{"d_model": 256, "norm_eps": 1e-05, "positions": "rope", "rope_fraction": 1.0, "grad_clip": 1.0, "warmup_steps": 200, "decay_fraction": 0.565, "final_lr_fraction": 0.0}
MLP neurons of a small language model. Each row is named by its layer, matrix (gate and up: input weights; down: output weights) and neuron, and shows model dimensions 128-255. Each number is 128 + 24 x the weight over its row's rms, rounded and kept within 0 to 255. A neuron's up and down rows have the sign that makes its largest values positive.
Before each neuron's rows, "fires in" lists the words (lower case) most often at its 100 highest values on Wikipedia text that the model never trained on. A number after a token or word is its count.

fires in: "it" 27, "s" 11, "that" 4, "what" 4, "i" 4, "had" 4
L10.gate246 [119 131 131 121  81 143  95 131 167 135 115 143 141 106 121  94 142  94 147 116 142 162 128 135 181 101 124 144 127 103 161  80 112 135  85 104  91 171 105 123 119 149 115 116  98 129  84 114 132 163 102 161 148 120 114 131 154 154 153 139 158 105 158 173 116 126 121 155 104 143  99 117 167 128 115 133 149 119 127 116 127 125 123 104  98 105 134 135  94 131 144 110 110 125 120 108 118 142 110 124 150 170  99 130 133 123 112 105 126 111 133 120 157 109 165 126 105 109 142 116  92 125 107 117 119 121 187 127]
L10.up246 [ 96 130 151 114 118 151 110 153 136 104 112 111 129 140 116  93 123 168 122 105 132  90 135 163 141 139 106 134 112  82 141 127 113 126 123 143 107 127 138 100 143 151 111 143 114 141 123 107 143 109  68 132 163 140 146 176 156 170 104 179 150 146 136 137 136 116  99  89  94 157 151 104  52 111 156 158  90 111 127 148 171 106 117 113 125 131 125 126 167 102 134 130 120  98 151 108 110 132 133 118 114 152 124 107  97 153 112 122 101 122 171  80 154 137 145 107  95  91  96 100 110 140 132 118 150 156  94 152]
L10.down246 [134 137 127 128 141  81 118  84 133 107 114 173 160 127 133 108 143 136 128 154 143 141 114 142 151 140 183 131 148  76 145 137 118 146 127 133  79  96 143 131 131 109 119 129  87 146 185 119 121 106  77  91 150 151 118 104 116 164 141 152  92 115 133 144 139  90 184 154 107 147 124 176  98 106  99 123 126 106 113 137  97 126 146 124 125 110 144 172 154 151 114 108 143 139 176 128 119 147 112 128 140  60 109 131 163 121 157 153 109 142 121 135 114  82 115  83  89 138 124 110 100 111 127 140 161 104 121 135]

fires in: "and" 67, "or" 7
L4.gate699 [123 186 147 189 166  99 144 177 117  68 128 115 162 129 148 133 129  80 160 119 110 139 122  96 120 122  84  99  95 112 146 117 148 133  86 117 137 103 144 121 174 175 164 157 119 143 115 147 101 112 128 145 128 157 129 152 103 133 150 153 129 135 118 135 131 137 148 124 112 105 145 118 143 131  70 147 137 118 142 145 139  96 149 127 145 130 132 104 136 131 118 139 149 157 109 111 135 145  75  92 114 170  91 155 105 118 123 130 135 113 115 103 163 138 100 155 147 132 161 125 152 127 160 142 106  88 104 107]
L4.up699 [114 124 161 107 146 147 123 124 124 137 102 118 173 136 130 177 102 117  91 108 107 137 131 147  97 127 125  96  99 107 133 102 171 141 106 105 138 153 101 125 132 154 139 115 112 130 110 108 132 130 167 124 122  92 132  87 100 157 141 135 102 143 124 129 148 130 121 159 111 121 157 110 145  90 113 130 141 138 108 122 125 137 136 125 117 186 107 144 158 131  90 147 142 167  88 143 181 130 137 112 154 143 128 182 107 151 119 137 128 132  81 140  93 120 144 118 159 134 109  82 145 126 191 133 113 134 144 176]
L4.down699 [159 157 133 132 141  88 130 160 190  95 185 131 129  80 130 116 133 104 126  98 144 120 151 133 147 131 146 113 122 169 108 100 137 166  80 119 142 144 135 117 173 198 135 144  99 157 129 147 106 129 171 166 157 153 119 143 139 137 126  89 146 162 146 121 112 144 137 128 127 109 166 155 117  91  89  92 115 110 166 125 135 134 115 135 128 127 113 123 124 153 126 117 105  96 120 122 128 143 141  83 130  97 117 170 113 126 122 118 132 166 108 124 131 134  67 138 157 141 109 113 152 103 111 144 116 135 139 133]

fires in: "after" 21, "as" 13, "and" 10, "over" 7
L6.gate703 [141 153 150 130 118 102 142 133 101 149 130 119 111 185 147 149 105  94 117 131 142 112 155 145 114 119 122 136 167 118 118 144 112 118 105 146 116 108 120 110 134 115 127 130 102  96 154 120 105 161 130 149  83 134 153 126 101 113 121 149 113 176 164  91 153 117 113 142 132 150 100  97 105 156 157 196 133 103 159 132 163  97 112 124  95 125  93 109  92 107 100 113 158 140  96 157  91 135 110  95  86 133 114 120 127 160  99 144 142 156 130 144 125 116 121 104 103 114 114 134 120 149 136 142 122  92 111 181]
L6.up703 [133 150 171 138 111 103 131 109  89 117 145  91 133  75 128 141 128 177  91 151 139 119 108 135  90  73  74 148 141 125  98 135 137 136 127 134  80 102 104  88 141  99 150 115 127 134  85 123 150 207 154 131 108 105 152 149 118 135 128 124 131 120 119 137 121 154 147  79 130  97 120 131 127 137 155 110 107 135  82  98 109 104 129 128 120 147 115  96 130 100  98 130 129 126 159 122 128 141 135 150 147 122  96 129 104 129 122 142 134 177 151 131 156 117  81  95 158 164 163 149 132 122 159 190 125 138 120 130]
L6.down703 [135  93 161 118 156  87 156 158 114 136 110 172  99  97 113 176 123 114 106 139 129 117 140 142 126 147 130 131 132 141 142 118 138 150 111 133 105 110 153  97 137 134 119 172 116 126 131 179 145 123 111 133 132 116 193 126  86 125  86 135 170 120 130  93 128 123 128 135 181 137 141 122 148 116 119 147 130 105 139  96 169 144 151 140 113 156 120 125 111 120 120 156 128 113 127 122 162 124 145 165 126 168 141 111 159 101 115 159  98 105  95 157 108 159 114 135 115 139 110 128 123 122 112 134 134  70 135 122]

fires in: "in" 61, "at" 4, "to" 4
L6.gate598 [111 159 133 131 139 146  99 141 128 121 116 125 131 123 140  90 149 140 163 109 170 138 143 121 102 109 142 102 135  99 164 140 113 145 141  88 133 113 111 123 129 113 164 138 138 121  91 137 128 185 138  90 119 128  93 169 143 156 168 105 116 157 153 142 139 118 124 132 107 131 148 159 144 123 122 158 102 162 131 125 113 143 119 128 132 119 131 113 145 140 110 128  75 128 144  96 177 138 143 154 127 128 122  77 152 127 121 149 172 110 160 161  87 127 109 131 126  58 117 137 105  85 119 129 152 147 141  94]
L6.up598 [140 138 119 127 133 170 117 154  99 122 128 165 134 117 110 143 111 113 167 133 132 131 183 138 130 117 149 127 141 179 140 203 139 189 131  78 127 120 107 136 119 165 128 140 124 180 116 129  93 142 144  85 111 125 134 152 158 129 139 120 123  81 158 114 158 155 127 133 116 113 180 128 147  98  83 131  96 125 128 109 150 115 134 154 128 112 138  95 168 150 122 100 116 159 164  87 137 118 115 126 142 122 157 105 162 189 134 112 111 142 142 160 105 123 146 147 171 100 132 126  95  97 166 150 136 157  90 140]
L6.down598 [126 161 127 137 100 108 122 131 184 120 124 135 121  84  88 126  87 109 142 118  97 160 109 118  98 140 104 137 127 144 140 143 155  78 123 104 137 139 157 138 141 110  97 105 141 154 119 140 105  85 123 165 146 119 143 199 128 177  93 123 117 148 107 118 113 105 148 165 149 131 125 104 126 154 142  86 160 150 122 138 113  96 126 127 139 136 127 109 141 123 167 105 133 156 108 136 140 115 157 112  98  75 101 135 110 150 100 124  90 127 155 128 139  99 117 141 177 137 167 141 148 139 157 174 125 123 127 129]

fires in: "more" 44, "less" 11, "higher" 9, "rather" 8, "better" 5
L7.gate343 [118 117 135 115  88 105 135 143 109 129 159 152  99 124 143 165 144 150 197 118 124 174 108 119 106 110  73 145 104 118 134 136 158 128 148  93 139 123 111 123 156 137 129  78  90 107 171 140 144 143 107 108 156 130 107 128  80 133 125 141 128 118 130 100 106  93 148 150 159 169 110 102 153 105 147 107 118 140 122  91 127 142 148 152 109  98 101 114 140 126 128 152 161 172 132 140  91 151 114 168 162 101 120 141 127 163 142 139 153  65 141 161 143 144 109 130 121 144  94 129 134  90 159 136 122 131 174 149]
L7.up343 [ 99 103 112 159  50 109 153 124 115 125 123 124 109 181 121 117 102 111 152 171 127 200 115  69  93 114  85 136 120 145 143 188 136  54 101 152 131 131 150 118 133 131 132 109 140 135 128 139 131 169 147 105 128 114 124 115 112 112  99 121 153 129 121 103 164 124 108 136 123 170 162 142 136 147 125 110  98 154 157  79 124 157 159 152  82 115 112 111 146 125 117 145 180 132 121 116  85 135 156 146 135 105 115 130 159 117 148 135 133  88 146 123 150 132 110 135 106  87 169 135 119 139 136 129  99  80 145 149]
L7.down343 [ 97 132 111 110 144  89 128 107  90 140 130 119 123 162 169 109 105 175 153 148 127 100 106  78 102 108  52 101  69 124 176 116 152 124 121 103 113 120 135 160 113 150 166 129 166  91 147 138 139 148 132 144 110 107  97 153  94 118 138 135 118 126 136 118  94 166 114 162 167 158 131 161 142 158 106 146 116 144 167 156 107 150 137  95 158 129 127 142 152 125 128 129 124 137 140 144 101 115 125 127 133 105 140 156 149 141 142 125 136 133 125  97  88 130 141 124 122 157 164 119  86 135 148 143 128 130 137 126]

fires in: "more" 16, "and" 14, "considered" 9, "as" 9, "it" 5, "most" 4
L10.gate177 [ 96 140 142 147 125  84 125 135 134 156 135 139 128  96 138 109 117 164 144 136 123  97 154 166 109 126 128 171 150 147 129 127 128 137 135 153 140  91 110 118 142 108 134 152 124 108 102 141 105 147 124 144 151 101 136 154 101 131 123 186 104 116 130 130  89 136 103 120 156  85 115 145 146  88 114  79 112 139 154 123 160 111  86  93 131 138 153 120 100 150 139 167 116  92 135 158 142 114 166 142 130 145 132 136 156  93  92  94 124 109 141 116 126 148 198 125 124 150 170 142 137 126  99  72 132  77 108 128]
L10.up177 [130 121 180 141 174 113 175 119 138 115 141 168 119 123 165 128 104 145 103 155 157 124 139 132 135 111 130 132 127 153 118 166 166 106  92 178 168 127 146 145 145 139 152 150 135 118 138  98 123 111 141 164 152 127 101 122  69 147 104 135  86 105 120 128 133 128 140 110 127 134 133 105 135 103 140 149  95 117 176 129 143 132 130 146 158 148 147 110 141 124 124 141 153 120 129 165 110 128 136 133 141 106 103  91 114  97  80  86  90  96 127 121 139 120 157  93 106  89 135 122 101 134 125 121 115  74  95 119]
L10.down177 [148  88 126 121 122  80 148  95  90 144 129 164 132 128 144 134 142 137 112 175 132 123 109 101 123 134 144 156 114 131  74 128 127 133  90 171 124 140  90 123 104 143 145 140 156 140 154 144 148 126  82 112 131 117 136 168 115 143 145 117 131 145 137 115 136  89 126 104 132 109 158 139 161 150 140  95  96 104 188 126 127 146  84 132 132 145 125 127 124  93 129 158 146 101 143  88 156 133 158 160 130 155 135  96 138 106 103 151  89 118 117 124 163 127 124 138 169 120 147  95  86 122 133 134 122 140 131 115]

fires in: "which" 50, "that" 25, "who" 17, "and" 5
L6.gate31 [104 131  96 107 133 147 117 129 122 116 119  95 103 147 133 101 105 132 144 113 119 126 114 115 132 131 118  99 157 159 103 137 169 112 118 127 107 130 134  83 149 146 101 151 126 167 170 111  86 139 162 143 113 127 129 157 124 123 134 159 104 115 123 156 101 184 107 154 163 117 113 150 137  96 168 152 127  97 133 111 129  96 149 133  89 141 181 125 121  76 138 147 117 168 131  91 151 115 130 176 147 136 119 107 110 133 120 169 145 172 138 142 168  98 120 131 122 109  95 164 134 105 128 142 126 123  92 136]
L6.up31 [137 128 169  98  82 105 130 148 146 135 142 101 129  67 135 177 139 125 145  94 134 108 147 150  95 146 144  93 128  68 140  92 133 127 109 186 107 148 112  87 179 143 124 104  92 112 160 102 119 180 119 160 140 146 130 134  82 102 127 102 130 113 130 131 120 135  99 111 125 139 137 139 128 145 128 127 129 140 160 108  94  80 120  79 139 157 117  97 111 144 130 161 163 146  96 168 108 139 131 157 125 132 115 116 153 113 171 196 172 127 140 169 109 139 110 148 152 163 102 117 105 108 169  99 100  79 152 170]
L6.down31 [144 146 143  93 131 150 168 137 142 129 113 129 118 130 105 159 127  99 121 142  94 128 143 132 183 118 111 168 126  79 106 158  94 144 104 139 102 140 133 128 155 154 143 157 114 147 159 131 155 112 129 139 159 130 116 140 126 133 120 127 124 149 123 145 123 163 111 108  96 113 132 156 112  77 119 135 112 154 144 155 126 167 120 168 147 161 163 138 112 160 168 123 159 137  96 148  99 174 117  80 130 122 105 125 112 132  87 119 102 118 148 129 152 111 152  86 118 124 101  71 144 110 136 100 110 152 113 142]

fires in: "for" 31, "to" 28, "of" 15, "its" 5, "by" 4
L6.gate259 [123 125 180 158 112 136 128 123 123 133 126 118 105 131 131 147 113 127 132 114 138 145 106 118 122 136 117 143 164 140 116 110 125 162 160 110 127  53  99  99 143 148 126 145 121 108 143 129 107  89 141 149 131 174 133 137 109 191 119 179 123 136 139 119 141 105 114 135 151 164 160 143 145 151 111 108 127  85 113 128 115 102 108 103 101  85 126 105  99 145 117 167 117 133 121 114 118 105 107 121 112 125 127 145 109 152 145 119 122 136 157 116 125 133 130 148 204 145 136 169 106 160  94 107 176  89 135 131]
L6.up259 [ 86 116 136 114  71 138 126 196 155 113 163  91 160 142 117 143 124 129 149 154  91 121  77 105 146  94 149 122 141 136 127 134 110 106 177 131 100  98 131 142 119 132 107 168 119 106 139 133 136 119 146 151 182 121 128 104  80 125 135 156  95  82 152 124 171 149  76 102 159 157 139 147 138 182 130  97 183 130 144 106 134 112 116 139 129  99 124 107 107  89 130 147 131 139 156 140 180 113 137 144 101  97 129 153 140 142 116  95  93 128 144 101  99 135 136 129 107 131 133 148  66 146 105 142 133 126 125 138]
L6.down259 [170 147 124 127 124 135 137 135 110 138 152 144 133 151 120 160 127 128 132 113 128 135  93 101 121  95 145 161 131 114 107  78 121 137 127 140 100 193 132 130 123 130 118 144 133 121  99 144 130 161 130 157 144 126  83  91  81  83 161 161 172 118 144 137 139 145 128  73 130 116 131 102 145 159 163  87 123 121 199 156  98 121 140 111 119 146  86 142 114 106 152 119 145 103 186 122 144 111 166 118 145 110 120 128 119 138 107 120 154 116 108  92 101 107 137  92 119 111  92 156 110 133 126 115 177 129  83 168]

fires in: "more" 43, "less" 11, "rather" 8, "least" 5
L4.gate49 [120 148 116 126 129 102 106  96 123 117 110 143 134  68 127 157 140  98 164 116 120 144  97 131  55 149 119 124  95 111 128 131 160  73 167 196 149 117 142 128 101 137  92  94  97  87 132 138 129 112 146 107 118 119 113 100 125 130 108 126  94 112 123 130 150 139 140 108 156  99 188 113 171 144 102 122 124 111 175 105 153 168 117 142 115  86 113 137 163 143 148 153 176 128 137 136 131  76 114 120 125 178 137  99 114 154 127 102 160 104 109 154 139 142 131  96 132 170 148 154 103 109 136 152 113 119 158 175]
L4.up49 [ 86 141 145 117 128 126 127 124  87 127 127 121  83 133 117 128 142 111 121 122 139 114 179 119 127 116 108 181  89 106 124 138 140 129 156 143 145 123  85 106 152 130 152 128 111 164 131 123 146 140 136 120 156 136 136 138  96  78 120 147 134 112  89 144 174 154 164 171 108 148 158  91 152 113 180  96 102 124 126  92 154 175 108 157 141 163 107 118 150 158 108  89 102 116 177 108 153 136 140 187 142 126 168 171 149 117 162 120 130 137  56 131 101  97 123 132  95 110 171 105 136 122 106 145 112 110 121 131]
L4.down49 [148 136 153 149 112  74 141 133  95 114 127 138 104 160 162 131 102 151 129 109 119 178 105 106 147 118 105 123 124 139 152 157 141 125 142  84 139 148 124 130 112 136 108 129 136  97 118 145 166 136 158 102 128 106 144 101 124 131 110 113 121 137 125 113 105  90 140 155 138 122 177 104 152 140 144 131 112 135 149 116 116 143 130 135 127 118 127 121 141  91 113 138 134 151 108 159 153 125 168 138 139  80 143 179 173 154 114 129 117 126  79 151 123 155 127 148 166 104 174 186 113 157  85 114 159 140 105 149]

fires in: "can" 40, "may" 14, "would" 7, "could" 6, "longer" 4, "might" 4
L2.gate293 [112 122 107 107 110 141 150 116 143 116 135 148 123 124 111 171 129 144 129 113 115 118 140 112  91 116  86 130 149 131 188 126 109 117 133  82 135 141 138 132 115 144 134 146 150 129 148 114 150 104 137  78 151 152 119 107 130  90 169 131 139 115 126 155 116 101 172 126 123 164 125 142  74 100 114 112 136  98 131 169 111 119 125 135 161 138 154 113 133 155 124 125 155 129 132 115 125 125 144 139  93 122 134  91 105 109 124 114 135 132 162 149  98  99 117 135 183 142 120  67 182 106 115 115  90  87  93 134]
L2.up293 [154 160 104 149  76 135 128 128 107 147 117 130  86 124 172 165  71 126 166 128 158 124 161 119 170 133 138  87 120 162 138 135  69 156 152 139 150 110 142 125 129 126 121 133 121 111 109 128 125 104  89 131 156 101 133 118 166  98 118 145 123 119  94 130 110 144 135 130 150 140 145  98 114 124 133 126 134 141 128  89 113 109 122 145 142 116 165 105 186 183 115  91 164 153 106 105 161  77 168 133  97 116 118 125 145 102 127 111  83 132  96 118 101 117 108 128 122 170  73 103 101  68 142 108 126 109  89 110]
L2.down293 [ 98 192 135 119 129 156 158 130 149 103 117 116 130  89 150 160 117 154 134 105 150  71 130 148 115 110 154 120 159 142 145 140  95 112 143 119 158 115 154 112  49 117 121 148 142 112 132 115 148 108 141 138 129 156 115  92 153  72  93 133 118 108 128 115  99 151 119 114 152 117 130 153 115 100 108 141 140 103 143 103 113 146 115  93 118 107 176 128 136 156 118  81  95 133 112  89 131 102 120 114 120 127 142 127 122  76 109 124 117 143 108 108 107 118 156 156 193 143 104  75 136 109 107 129 113 139 128 149]

fires in: "and" 22, "first" 7, "second" 7, "third" 6, "multi" 5, "high" 4
L6.gate324 [127  63 134 138  97 102 128 130 131  84  86 122 135 133 143 153 104 103 154 141  90 123 110 132 102 107 105 175  95 102 104 109 139 140 157 156 112 131 149 139 106 126 159 152 164 109 119 158 117 109  79 139 139 152 130 162 119  97 102 155 134 144 155 149 109 101 125 155 134 115  93 120 178 142 148 124  89 156 127 153 117 172 131 151 144 160  93 133 143 134 133 109 117  89 156  88 113 151  86 122  58 170 149 106 128 155 131 102 142 125 125 151 150 125 146 166 149 146 129 135 140  94 116 118 129 120 121 123]
L6.up324 [165 115 104 111  97 117 158 133 166  83  94 126 104 117 148 117 102 144 123 136 106 121 107 126 141 127 108 100 160 169  79  91 165 153 115 127 142 123  83 112 126 189 141 138 151 154 134 164 124 134 113 125 137 120 136 112 135 163 131 123 171 130 129 103 128 142 130 121 114 147 134 138 148  88 167 104 142 141 100 130 149 106 168 151 137 117 148  97 143 133 156 119 117 143 119  89 172 165 111 142 150 108  76 142  96  81 145 167 159 111 136  74 156 181  90 145 141 125 147  70 131 118 153 130 118 152 129 154]
L6.down324 [120 165 130 122 118 108 115 112 130 134 136 134 113  80 125 125 131 145 131 125 158 142 170 117 140 121 140 182  94 145 150 149 128 136 138 100 143 128 133 127 102 106 178 110 130  98 104 140 129 135 157 137 110  92 112 117 155 115  85 119 108  72 107 142 118 101 168  95 113 149 143 107 123 121 106 137 106 137 118  81 141 160  82 140 124 120  84 161 153 130 121 137 148  61 135 127 136 175 135 121 133 106 165 108 145  99 117 121 105 108 133  87  67 121 136 130 142  96 107 127  88 112 141 138 146 121 159 115]

fires in: "in" 61, "made" 7
L2.gate697 [128 149  66 133 110 134 116 146  62 136 109 157  97 105 123 143  98  72  99 141 124 116 140 136 135  81 112  79 156 129 139 137 122 152 109 131 126 156 125 167 132 150 110 176 112  86 107 109 161 124 116 151 132 111 138 111 121 152 136 117 101 166  85 128 160 124 118 148 188 165 151 123 124  93 121 130 162 154 121 116 168 110 124 146 151 104  93  84 124 164 109 119 104 115  93 108 174 117  83 145 110 137  85 114 138 123 126 121 130 137 131 143 158 107 111 114 123 105 142 108  93 102 121 102 151 143 156 116]
L2.up697 [162 166 136 116 132 144 143 114 114 119 127 134 109 159 136 111 157 135  83 122  89 131 123 125 120 115 139  93 127 189 126 140 115 132 133 144 131 113 161 106  88 145 105 179 127 128 106 135 151 173  65 149  82 131 124 137 143 130 148 105 124 117 127 156 130 113 152 138 150 105 149  71 117 148 108 178 137 149 119 130 126 104 127 118 117 170 115 124 161 119 137  97 129 122 165  92 126 149  93 104 104 107 114 126 122 167  93 167  83 163 140 154 123 138 108 140 152 161 158 134 113 155 159 105  84 133 109 155]
L2.down697 [139 160 127 105 130 119 179 144 124 149 138 161 140 116 111 113 140 112 156 154 102 126  85 155 134 119 165 132 141 165 117 143 119 110 153 143 159 110  97 125 125 148 135 126 144 153 104 176 139 155  76 143 104 132 135 125  92 125 125 125 134 108 153 157  95 160 145 108 122  93 154 140 170 122 106 127 144 157 127 120 107 140 119  95 112 128 112 152 150 103 130  90 115 101 178 165 132 137 150  93 123 140  87 111 111 131 152 143 104 136 110 141 127 106  89  84 128 145 161 157 128 117 130 147 172 116 160 171]

fires in: "and" 27, "of" 21, "for" 13, "as" 9, "from" 7, "or" 6
L6.gate541 [157 155 172 156 116 154 102 154 114 153 141 118 151 140 141 108 129 124 159 130 127 140 135 112 141 112 184 118 143 128 140 133 128 152 160 100 125  94 101  89 136  78 142 151 105 131 124 157  95 160 131 138  98 144  92 134 103 110 184 137 138 154 135  96 151 101  99 131 188 124 135  94 165 171 102 138 150 155 139 166 128 116 107  97 121 118 121 125 108 137  97 141 115 153 145 131 107 124 149 159 119  85 100 130 168 125 139 125 118 121 144  99  92 137 110 123 124 123 132 154  80 132 104 110  78 108 154 134]
L6.up541 [128 116 162 131 143 118 174 138  96 129 119 100 136 110 145 122  98  61 119  89 144 141 129 131 123  86 128 115 129 125 133  99 109 126 136 106 149 108  95  86 156 124  88 158 151 153 140 118 147 127 132 152 186 143 144 134  76 151 143 108 161 138 142 106 126 143 150 152 121 152 152 119 126 152 140 136 117 132 133 150 121 103  89 138 141 117 145 104 139 128  98 111  93 146 165 156 123 116 129 175 111 111 138 152 106 161 105  99 130 143 155  94  94 117 119 137 140  86 146 101 143 161 115 122  92 123 163 130]
L6.down541 [143 136 163 153 103 117 121 115 113 154 142 144 144 123  88 156 134 167 172 157 133 118 106 115 110  78 135 133 142 156 159 124 153 126 132 162 126  67  86 119 131 168  91  92 108  98 140 132 140 127 114 120 125 198 163  68 173 128 153 153 192  93 122 118 158 135 111 162 121 113 131 129 118 114 128 120 138 151 177 173 138 150 127  94 121 121 180 170  83 104 124 144 123 130 180 154 159 137 142 121 126 159 108 111 151 121  71 134 150 120 115 102 128 149 144 110 171 103 121 154 126 119 173  92 110 154 141 142]

fires in: "would" 35, "to" 13, "might" 5, "should" 4
L2.gate322 [136 128 122 148 126 149 115 178 130 153 121 134 106  81 122 144 108 102 103 118 116  98 119 119 129 118 117 138 119 100 134 131 102 151 111 128 147 116 126 124 121 174 112 105 120 151 165 131 164  80 111  89 148 114 116  91 151 109 151 143  89 125 132 127 120 105 145 147 171 201 133 130 109 159 125  86 112 115 133 113 137 126 136 119 140 141 160  89 144 142 132 149  99 174  91 124 135 159 107 147 153 106  59 106 127 120 106 144 136 152 115 160 150  55 138 140 132 152 127 118 167 109 159 160 134 155  97 116]
L2.up322 [156 115 109 104 117 107 139  95 129 130  96 137 102 115 161 125 112  90 127 114  97 158 120  95 134 101 133 118 148 101 116 134  84 198 163 136 166 150 135 109 141 120  95 137 135 152 122 163 185 151 127 113 159 130 156 140 155 125 216 114 137 166 150 118 133 116 183 113 145  81 112 133 157 139 112  91 134 180 116 142 125 112 153 124 136  90 138 135 140 163 128 125 142 160  41 111 113 138 128 122 113  61 108 116 143 110 106 136 151 111  93 125 111 119 116 141 121 149 114 140 128  80 138 150 148 102 104 115]
L2.down322 [103 138 110 109 133 145 176 117 157 154 118 100  96  86 100  95 125 129 111 123 108  82 129 144 129 134 129  95 146 125  96 127 126 135 144  96 179 122 142 109  94 144 138 155 140 159 127 107 164 107 127  94 117 104 138 109 157 113 193 148  74 139 186 141 133 135 136 128 162 164 126 152 121 112 130 106  96 151 135 128 140 152 114 113 149 118 120 103 142 130 148 126 127 152  65 142 151 154 100 106 155 122 118  88 115  96  99 123 117 151  83 118 146  98 127 141  98 110 144  93 152 100 175 141 138 129 129 150]

fires in: "and" 29, "the" 19, "non" 10, "mid" 7, "then" 7
L6.gate576 [112 143 119 135  77 139 132 116  82 138 129 154 136  69 147 139 140  92  95 155 108 123 127  79 130 130 143 127  73 143  93  69 149 152 160 129 123 120 121 112  80 192 158 122 127 167 124 107  93 110 129 148 161  71 114 127 118 121 114 131 112 119 156 116 167 109 135 140 132 125 125 108 134 131 162 161 132 102 119 159 105  91 148 119 130 112 188 121 124 171 150 123 150 119 118 116 120  98 151 167 114 103  98 132 137 173 114 136 119 127 126 138 154 139 120 139 157 130 165 126 138 178 105  95 113 147 132 130]
L6.up576 [127 116 144 164 116 116 114 143 146 118 137 142 127  88 148 140 191  87 141 129 145 127 119 163 111 121  70  76 147  83 108  85 136 168  91 109 176 145 158 119 126 129 157 132 118 125 139 154 137 119 119 176 104 102 142 138 118 167 150 142 148 101 161 147 125 162 100 142 102 151  86 144 118 118 122 136 102 148 108 126 117 146 137 155 162 111  95 141 143 122 119 136 133 111 114 124 148 124 118 132 187 121 143 114 122  91 136 105  87 112 122 123 153 156 138 157 166 100 145 125 154 122 140 123 119 135 129  96]
L6.down576 [171 113 133 118 158 145 138 131 129 140  56 108 134 142 124 174  84 150 171 150 149 133  73  93 104 103 108 162 121 121 143 112 147 131 102 144 102 147 107  95 139 147  94 154 138 153 131 148 134 113 120 152 111 112 152 133 140 100 157 163 103 138 107 139  92 165 157 166 143  99 132 161 183 101 105  81 102 147 138 119 118 172 103 119 117 125 181 133 129  88 115 129  93 131 131 135 179 132 138 126 116 122 162 112 124 111 107  97 149 115 144 104 113 115 135 176 139 111  86 126 123 160 149 125 150 121 129 119]

fires in: "the" 58, "and" 20, "of" 5, "or" 4
L7.gate479 [122 143 162 127 124 154 139 141 145 134  94 113 149  73 189 116 173 159 102 191 138 159 124 138 136 128 115 148 135 141 139 108 171 169  72 145  94 166 118 123 156 140 153 153 148 118 151 121 153 109  92 146 100 139 109 151 134 119 136 133 119 104 137 164 131 133 122 106 162 153 155 109 120 154 148 121 136  98  97 132 149 138  94 142  95 128 133 126 128 163 171 129 121  87 148 115 100 137 145  78  95 125 148 149 119 122 114 129 175 118  97  91 106 137 161 158 117 113 130 101 115 148  82 108  86 132 128 114]
L7.up479 [112 171 145  91 142 150 154 124 150 123 179 110 145 138 120 175 132 122  81 101 127 117 136 141 138 127  72 159 120  99 107 112 118 141 140 147 136 111 138 128 115 120 119 155 131 136 135 108 118 134 165 139 172 100 120 156 155 176 149 116 112 129 161 139 131 168 125 131 124 137 143  97 100 156  96 135 119  88 114 134 141 100 106 126 116 105 151  94 125 158  93 164 118 125  75  90 111 184 175 109 116 146 110 134 158 135 128 124 128 106 121  63 145 166 163 134 168 102  75 113 161 154 132 125 116  91 168 140]
L7.down479 [ 90 124  97  80 141 136 135 173 118 169 115 136 100 113 101 145  83 126 148 116 112  97 131 116 131 152 114 111 151 153 107 135 147 135 111  93 113 125 144 134 100 124 160 114 114 156 148  88 115 144 130 197  89  89 111 143  91 128  97 130 136 124 138 106 107 138  87 150 107 123 139 125 105 179 100 104 153 160 163 108  93 125 107 115 135  96 121 154 144 135  97 156 130  76 116 146 117 131 141 130  96 124 104 121 150 117 127 143 172 111 111 154 139 149 176 120 163 133  87 112 105 184 143 125 149 140 164 114]

fires in: "it" 82
L2.gate251 [142 132 128  91 115 137  95 114 136 124 130 130  96 133 174 144 165 128 137 154 130 123 163 134 132 102 105 164  93 142 141 153 115 122 138  95 130  95 137 100 120 144 116 137 120  96 128 172 187  85 113  68 100 122 144 116 159 173 114 124 136  98 142 155 143 111 140 139 119 146 164  95 103 141 142 131 157 125 146  79 177 127 110 131 106 147 124 107 120 136 149 130 148 140  78 151 114 181 122 140 109 157 157 124 130 133 103 153 139 130 157 104 136 131 172 145 140 133 158  89 123  79 108 162 138 135 165 113]
L2.up251 [110 135 159 144 135  95 124 121 123  76 154  92 103 151 126 138 161  75 153 148 129 138 108 123 158 136 101 104 152 116 149 142 107 174 126 119 129  92 119 142 144 103 135 125 150 113 119 100 125 128 101 102 145 162 121 113 177 157 106 139 108 151  56 152 156  87 138  98 122 154 151 104 108 123 132 194 159 155 130  87 170 114 119 107 140  94 121 128 176 154 113 116 148 112 103 141 137 104 124 147 155 148 143 160  98 170 148 133 109 119 147 118 121 109 158 145 134  93  97 117 134  81 103  94 114 125 112 126]
L2.down251 [121 124 121  99 150 106 177 139 114 166 138  95 110 128 151 149 142 158 120 156 148 109 157 105 155 124 158 143 146 136 181 152 150 125 165 113  89 141 137 124  94 128 121  86 143 116 148 129 166 113 145 119 117 148  84 128 144 146 114 152 110  90 117 137 117  86 132 128 100 148 150 135 112 156 157 134 181 140 170 104 125  87  88 137 123  98 126 108 164 156 137 129 136 152  87 129 120 122 120 110 127 124 166 139 142 102 108 150 159 104 147 126 129 144 146 128 125  89 162  84  99 150 128 186 150 126 164 109]